{
  "d_model": 256,
  "n_head": 2,
  "norm_eps": 1e-05,
  "init": "normal",
  "init_std_qkv": 0.0312,
  "lr_head": 0.00462,
  "final_lr_fraction": 0.0,
  "batch_tokens": [16384, 32768],
  "train_tokens": 250000000,
  "dataset": "wikipedia_en"
}
MLP neurons of a small language model. Each row is named by its layer, matrix (up: input weights) and neuron, and shows model dimensions 112-239. Each number is 500 + 50 x the weight over its row's rms, rounded and kept within 0 to 999. Numbers have three digits each.
After each neuron's rows, "fires after" lists the tokens most often just before its 100 highest values on Wikipedia text that the model never trained on. A number after a token or word is its count.

L4.up633:436452497509468453562474487426497517539481552539493476529578477522499511496513487513431477563489553548433516436534491528514528557345516558483507519453545469556518422518508560534471466457535421515519548538530552435599470461495496557474569457504624543483532602553623521534561550568431582507486522479521581547372537542559517500439499418449569498513485481467454490538478473476602466598548
fires after: " |" 23, " P" 11, " G" 11, "A" 5, "D" 5, " " 5

L4.up7:569420461478472505485564479487456463538637523545447440530552366512529478456510509558497555425558484541561434494521531605596523561375520512529566482561534542496466447454533500458551475471496511464425529422552489531495404561471536477533524472499515472507477456542438473534425433506548557470568471460608561527503508496498491542452493385460567449395483508496501462542456535516602541507636
fires after: "\n" 64, " " 7, "1" 6, "2" 4

L4.up190:455530509518517482401399509580423506560555479496534515547495439419466485544534494448501489538577549497527466492468509510505584510530491535549501472502502456475472557435576538522589478464519553590441379461444508548518495505495423488551472544471518508467384497528468437519563600428462542419459439467490555424478536579525493466460488440614515514505519639486482472554487463531480451450497
fires after: "," 42, " and" 9, "a" 4

L4.up271:515467451440455590507615494495516496496552527478544508479374490431428526414491464402424473548529477396497501479549550504399461473407461453576492464458641498402506554457455471456527507479519509546481473487486526590551596482480450496501449486508518466435590510453416513481461469510550436439448509489509491435441519472498438460511497529502583442516525383548433552435492472490496488554578
fires after: " R" 32, " r" 10, " S" 4, "fer" 4, " the" 4, " f" 4

L4.up135:554378552568468565545564595466562604535426458498433490466446503504410516450538407479482501488515484535530557532491495518479493594564540470487405399638529490479513434425582529555532536493540508576484482514545583588550468519434508532536536463402521533494436506548534487571484499419559552488499510517534491441472458517554462523516435529487537552474518524520528504600592467490550497475472
fires after: " T" 17, " M" 12, " J" 10, " D" 7, " N" 5

L4.up787:481591482531569473442423473433581572523464521467447516454507478465450483527522490524484502437533544435459518486492489590483554511519595506525536539552475461491539575569490479516558415517542431458474499595412532402372527444485527557488537546464594509488557535444448460583534509486537457537530535492574474567533530465603492488445506431523527493533481467567510510516550483482480499543421
fires after: "0" 29, "6" 10, "8" 9, "7" 6, "ime" 5, "4" 5

L2.up4:630429476427453454450537581550463491563583502456511526524457467451565464544481526467489454532557507581459543458593452552520463558530472454610441522582502561551513505485643440501509449504541576570474527548554601436483442524488554441465428483493628582558540552507497490534482602476539586537553509510521489475489475512448483417419509521535454427424551555544464484580546553473475434495561
fires after: "\n" 44, "n" 5, " " 4, " E" 4

L4.up12:441510434541416493528441462524482539572560573537538519560475525506542514591443536448496459445525451467507455456518477518520490564408457532504456498487477438487525523470564489591503521504491563523527439435478472505403527518505539460487486508493536402501535463517447462534349454478510543472547477426567456579572580533450577498438531455528534522558505568624564577539505394502462537534591
fires after: "." 26, "-" 22, "/" 10, " (" 5, " al" 5

L4.up473:509598590523482467502528539510483530470522469490441562564506491438596518491497488495474455550529528542420500424531586624507547439457489497438450478468511467548487624401609519516504521594468548520559534563513461480486479603530530503561457536532568451546500528580474521520517380484511456470504592553474576525442514601523596527539533506594487482539501530559527453573473509444544477534461
fires after: " the" 32, " A" 13, "|" 8, "-" 7, "A" 6, " The" 6

L4.up202:566532492421437454506558512459408539480433487499500484516465504506499477514444536476463503570486463579579525593472482542553505530549545560547554521460439488506600575571511511578441365480507484431467589543513485552437523470488554564490509498448517596503511532554513580478550532584499409417430534435512465459523540550547505473475496482441441432545484480610451488524482613551477612572460
fires after: "0" 25, "2" 10, "5" 10, "8" 6, "1" 6

L4.up46:457494538474434448520486470554526406561499495481466456419420520534503457501568484467395557509541409453514476381515548467498571445514467432466539441460410458527617480547556520577532495545499531447504509575417521483428444491391429584495488486512501547490531455558463479500453501478469498510547542500503464494470515442528485471431519574534523414517464508484516427550533524522582474549493
fires after: "0" 16, "8" 11, "2" 11, "7" 8, "9" 8

L4.up494:544491419562510442554459485456549515506537566521481479542623492509514523488435502530508488492492429543452502398441546487577505449448544484618513550568469529501478349538566534522465560470476446574439604518522547489433567543533496457512482452464562540512537512536502526554452554375487423431551478530523549501557448529392479497401526560423515445581567468415551465533430462502514471530567
fires after: " " 47, " H" 11, " Y" 8, " D" 7, " O" 4, " E" 4

L4.up1010:478610461514418422465453554539537577525568507482527543436490492513483436527443563532487551547509476353394475407468486554484524449447487466477494490536441484531414488456495492544558452482404492580525611437438534523481465501486458534536475457436554401547483522549469522491538486385554550460562461425439507394536458524398537476481554508566649525524519529430476470480476426535571378471462
fires after: " K" 23, "uk" 11, " T" 9, "y" 6, " /" 6

L4.up672:510483502395474410549451470478534458549426386545493509463517476473411445501581559505541519470624508559477397440386545478592505532577500555532464530459451478504460467456502513491476518433476566423525518569555478546566445448525447505510479553539460573462495548488469538521489510492420488487552623499418569519536499479512452586435512442463507544535476621504492519513496571434502569537453
fires after: " in" 15, "if" 15, "re" 7, " In" 7, " ad" 7, " ex" 5

L2.up750:431436510511494560518546510491562507531518505572538427495459404483594566560504549575563458438487424490521503450495481457541537487478450494417515456538542465467480530473531439461513572451466550475464505490467520529556527564454514506512518577528531491518498449565507497476576570466461568551433547413458477461511447473483495513503465529609500521538548437488538545478506430494445509440529
fires after: "c" 13, " res" 11, " C" 8, " ac" 7, " c" 6, " B" 5

L2.up513:474494474460553469501481523467393510534528539481528506415574491471549600395530435511515540449437556524521473462482499443462430516471483515538485482542559538490509497496538526461502530387384474571521552504453476432500569565569503547479416519464487469465561570469522416462415432496569426550483516479465398516548397608428470435482573490485489461478461552527420549498521536456547504506603
fires after: "stit" 15, " c" 11, "th" 9, " bec" 8, " C" 8, " th" 7

L4.up929:439411508495434550450481545510458498536520596637455511537535567487493421478506522435501540483574516512595464497445490514426486570495540454556492460466456467502524493513524529414428496444543414514535484563534462489627442492414472517574442498561413483486516427488471458576459523483449544529446434559493574471596552589434491601465512519529574532492473551405582472463555427508562501544466
fires after: "," 70, "if" 12, " Cal" 7

L4.up795:518505451567515546489511537377558479584494467476485593488381593533592469561476554564564425577561499474511529489605488521554565550516528560450446368488516445510528488482498539525624549485517536521575504487500493526484531496479440492482468440470429534449529478472535462580462586455534558596455428484554561513538455525462507583526447472499537583584564487468463614451488477593488581509488
fires after: " M" 33, " m" 11, " Mc" 8, " Car" 7, "os" 5

L4.up966:578490545531534536416485576515578392457444475431474400418516517494504595542549493555466526444539549519516509463504518479459506493580558439423528572518549432479479497537457553452542469507538597513453494564591477512632549615507488489404542475494568525562469455489533509633556474523454451576475492468428484419476402508472550571582484502524519506439472417496565505459463505403580532377498
fires after: " to" 21, " at" 16, " n" 7, " N" 7, "t" 4

L4.up545:646547490509520511594449490510485501523613554565501408470520531504591535519490547540470472426547482508503529445425553514458440558405423496556558583459447569606434471468476499493422549436537482508519464473416516537432521506554452478470469598530516457493491470477468531523526501531482480558547535469474437550387489543466591487520524572532540481471506634490467483511495467572437484510535
fires after: "." 24, " w" 11, " al" 6, " d" 5, "oun" 4

L4.up554:553501505609416581466495581554469474523525527527535533571501511536521534494418506606423468484514544476512511527555502509523415500524451486450537490365631625550522483476554447518527394507418463483528548419481409555429430462429405449482504488483505466532431493544498531549539452556477513467480485561538531462571444514503514406509515553445471457464461493456412506595498397534502508468480
fires after: " G" 20, " n" 9, "T" 9, " child" 8, " g" 7

L4.up668:432448508503459534472531489535473415534434526498495475439513495529488408507482542512518617552418507474609570542495536542517525446551513434408483471458552423531522541621486528522444465465565522456511512578463470468518459411459443497526460511535498584482473533518576484454427504571428434471460480514512448494567508567589431525479526433402507525508475570493583453483529608551397524573544
fires after: "1" 23, "2" 17, "6" 9, "7" 9, "8" 9, "0" 9

L2.up611:471542506532461499500441511467488445538415510457408575527433539461518529512552439496452481475591475491547551508438382514536442499428481485517496482494588546528458499437431527504514440571507601559561387498549488476559604511475528481490415471484505528564581547439498507581504477519528460485432394463435509487468466544475476517489555494427566432531376494540496611485470483527538464546526
fires after: " |" 68, "0" 6, ";" 5, "2" 4

L4.up660:556434467417454529527569454476539423575526495445440471469571539473539412559592465574509553491470571472529494465435559581606474514416549494456576426542512396524539493509468503528541529475392576461527510419500562511445457509387478488465430515504548498551594516489468512544477507552641467561499505443534556514419520491483472505455409411559450485420422564459455499579532573575532466505549
fires after: "|" 59, "\n" 18, "1" 5

L2.up594:468469483613480434432461547406513506513413469574558411523529445517492608475426502496468529474458519567564431494571565468516505477567498532548484534513510416523518466548464531514451502554525513506515631565458511390549509472456498534517530514532592537518448447537486577507513451612427558414440508436452510523564510522499510636507501561478520477508377487550501498486478586539481554537470
fires after: " |" 42, "7" 8, "2" 6, "0" 5, "9" 5

L2.up813:529531497424536549500524504482540438502505432505420521448478433498567530503465396443528484456484440477499481493366453388448501491474496492482421530438520490516479565472469502566518414392558488552534429447426489472519543453552556482465506489414483548448515552525538503508463539452487466505523477459451536414514430606513441472507431523599471433558544480452522565587424497460457412458492
fires after: " " 29, " res" 14, " c" 8, " C" 7, "ic" 7

L4.up523:505553510514480468409477483557536490478556508536435469428451392490456525565562544399494562456566438538441484552421462600399405507481464505545587475432551485511448577470554480453511447519516550475476598517441485601451564578539523506553485398454583513555370513564454507540590555484515482428519492509553578438507641505461538511485497458506490581531444473498474537543502516460552463470484
fires after: " the" 35, " his" 12, "s" 7, " " 7, " their" 5, "5" 5

L4.up372:465442551610461534533456442434539567417487480530479484577495495567536530511381524415547444456475506514492580509517491555512551475540505500492568486445476485486488526517485460519516470462448456429440522452555557503558591495376445485516432484490438532568583540608531573531500477442478603488472522486597411476462482497572542495410505500422543519483552474501514540519459473620604510535459
fires after: " M" 17, " m" 9, " c" 7, " p" 7, " r" 7, " P" 6

L4.up857:533430535590427490553515465562547506563483531501480534467457379545513526555453570541499461457453455413430616460428527505503556463499535465436413433519470492474570459569472455488455514455562568469489471552462426489489521559445524457500443572360555488509546478398543510463419491521516432440517527478507499492471558477584516510433510452432467474503469561513499474564588483506507526548464
fires after: "1" 32, "8" 11, "-" 11, "7" 8, "." 7, "9" 5

L4.up1001:440449625595478528445526572428509559468620456517487519558417463465522549426496550597490543486505510468481589514506473533507544403439589447544555477471528551457555545558491515499495515500480491450477418451558528481455483486467428386636494468442570475472483528406529566477470516550509552585503560507426487410514503513452487514456536497503508526488507440503497468487568528434537536491453
fires after: " G" 27, " A" 22, " C" 13, " B" 8, " K" 6

L4.up971:487474469528542434491526456585469485479433574503523444476495432518409618532521457479512482479573600492522410571480460474537425415536510513481427428545582562482527413420511528417545490537508361512424528523466449517576480577530528504547391469445535434514507448496484542526498587439488491472485402570451512526534587527525420538451500485508529465554484509432437453524492536540593468432494
fires after: "2" 17, " a" 14, "3" 12, " his" 10, " " 5

L4.up28:569440584594477495482482565535515507429465477497493429530523470504471549541522483492581553506522462507495487559490510542454526447556477511460572410506526510458512552518475543434493500478518536438536472590469475548589561486383532489491394544454524543499521514398435488558470600490483507445485520534480525566559538453409469530510593510528505475477485554441518550572517477512534402443444
fires after: "," 45, "." 14, " and" 8, " to" 4

L4.up969:522544534572527556503561429555481531483568538454510487497569500554514526470513531531520458457435547448529506524498474558535514481549610459500461591514596494508493468471531597506568471549484511535461461516506547551411539505559534536524433546463540457443439519594431450542433403448562511525537543587569508523474537544479528473394569491506406567518478528567531471514479554503487549529492
fires after: " a" 30, " his" 14, " the" 9, "s" 8, "-" 6

L4.up709:397480566548541413471449446500455523421486475505523528454424525473516520483580484448538504502495544456369477492494460449453519489529543457487498591591538518464544501543537545477458505567434433440534493474552482487452602444368473529459498518537477280540442484523472551435578508436561576484596445426622442513438457504495502481424507506423555519539529576522528513476584492446527576465516
fires after: " a" 16, " J" 10, " p" 9, "-" 9, " M" 8, " P" 6

L2.up7:395497640439407509499531414582547536425424548509455431514483523478449456473506498508555500558514534515515540584484519552563513445475515552462476468486526526558545394505483506504532562506487483555449497482566473520594598510409487534451510523619518454539499560529497481509465542477457561505424544498503449577519528479478457515539518491558618514491350494541461525536606447552506541588528
fires after: " " 33, " |" 23, "2" 5, "1" 5

L4.up397:504516464383516497554482572484486519509451419489497584480543393399473581522469513433579509531530537449486498405515529551503455483554527423478458521456479452490496532514480481513523514502504452509504490550509508559517518429537485498481400470468439522528423453558521592533506449529478451385556497492591366553508525424611470428461520406494478473520545516563545555384497482486515611559522
fires after: " comp" 20, " P" 17, " p" 8, "P" 5, "p" 5

L2.up340:368468513493526523451462562521472450442554521464478523531473471498466543451511511556528478503556549658520484457550596485483505455459456447555567381457528431453501547477467459446536500504555491648527402480612518542560559474437498612440487478572501516604502454508492481517553551530514486516508540449432463572498528477487432482505475473524502456421493564516547493533459437441513453472534
fires after: "2" 16, " " 14, "0" 12, "1" 12, "." 9, "9" 8

L4.up737:559521502565423536470517522446442538475435465479525583617544455482492435487551460540472507494436494452502565513423419549534483510550536518492501465525429431496521406415488591490511486463534446550466483485425501510540537502457411390525511536466531575528560394405459508516485520530497512501461459464554474561506519542462525511455513449485580464460531497561494530621508496528453412473472
fires after: " r" 22, " R" 19, "," 12, " L" 8, "R" 7, "." 5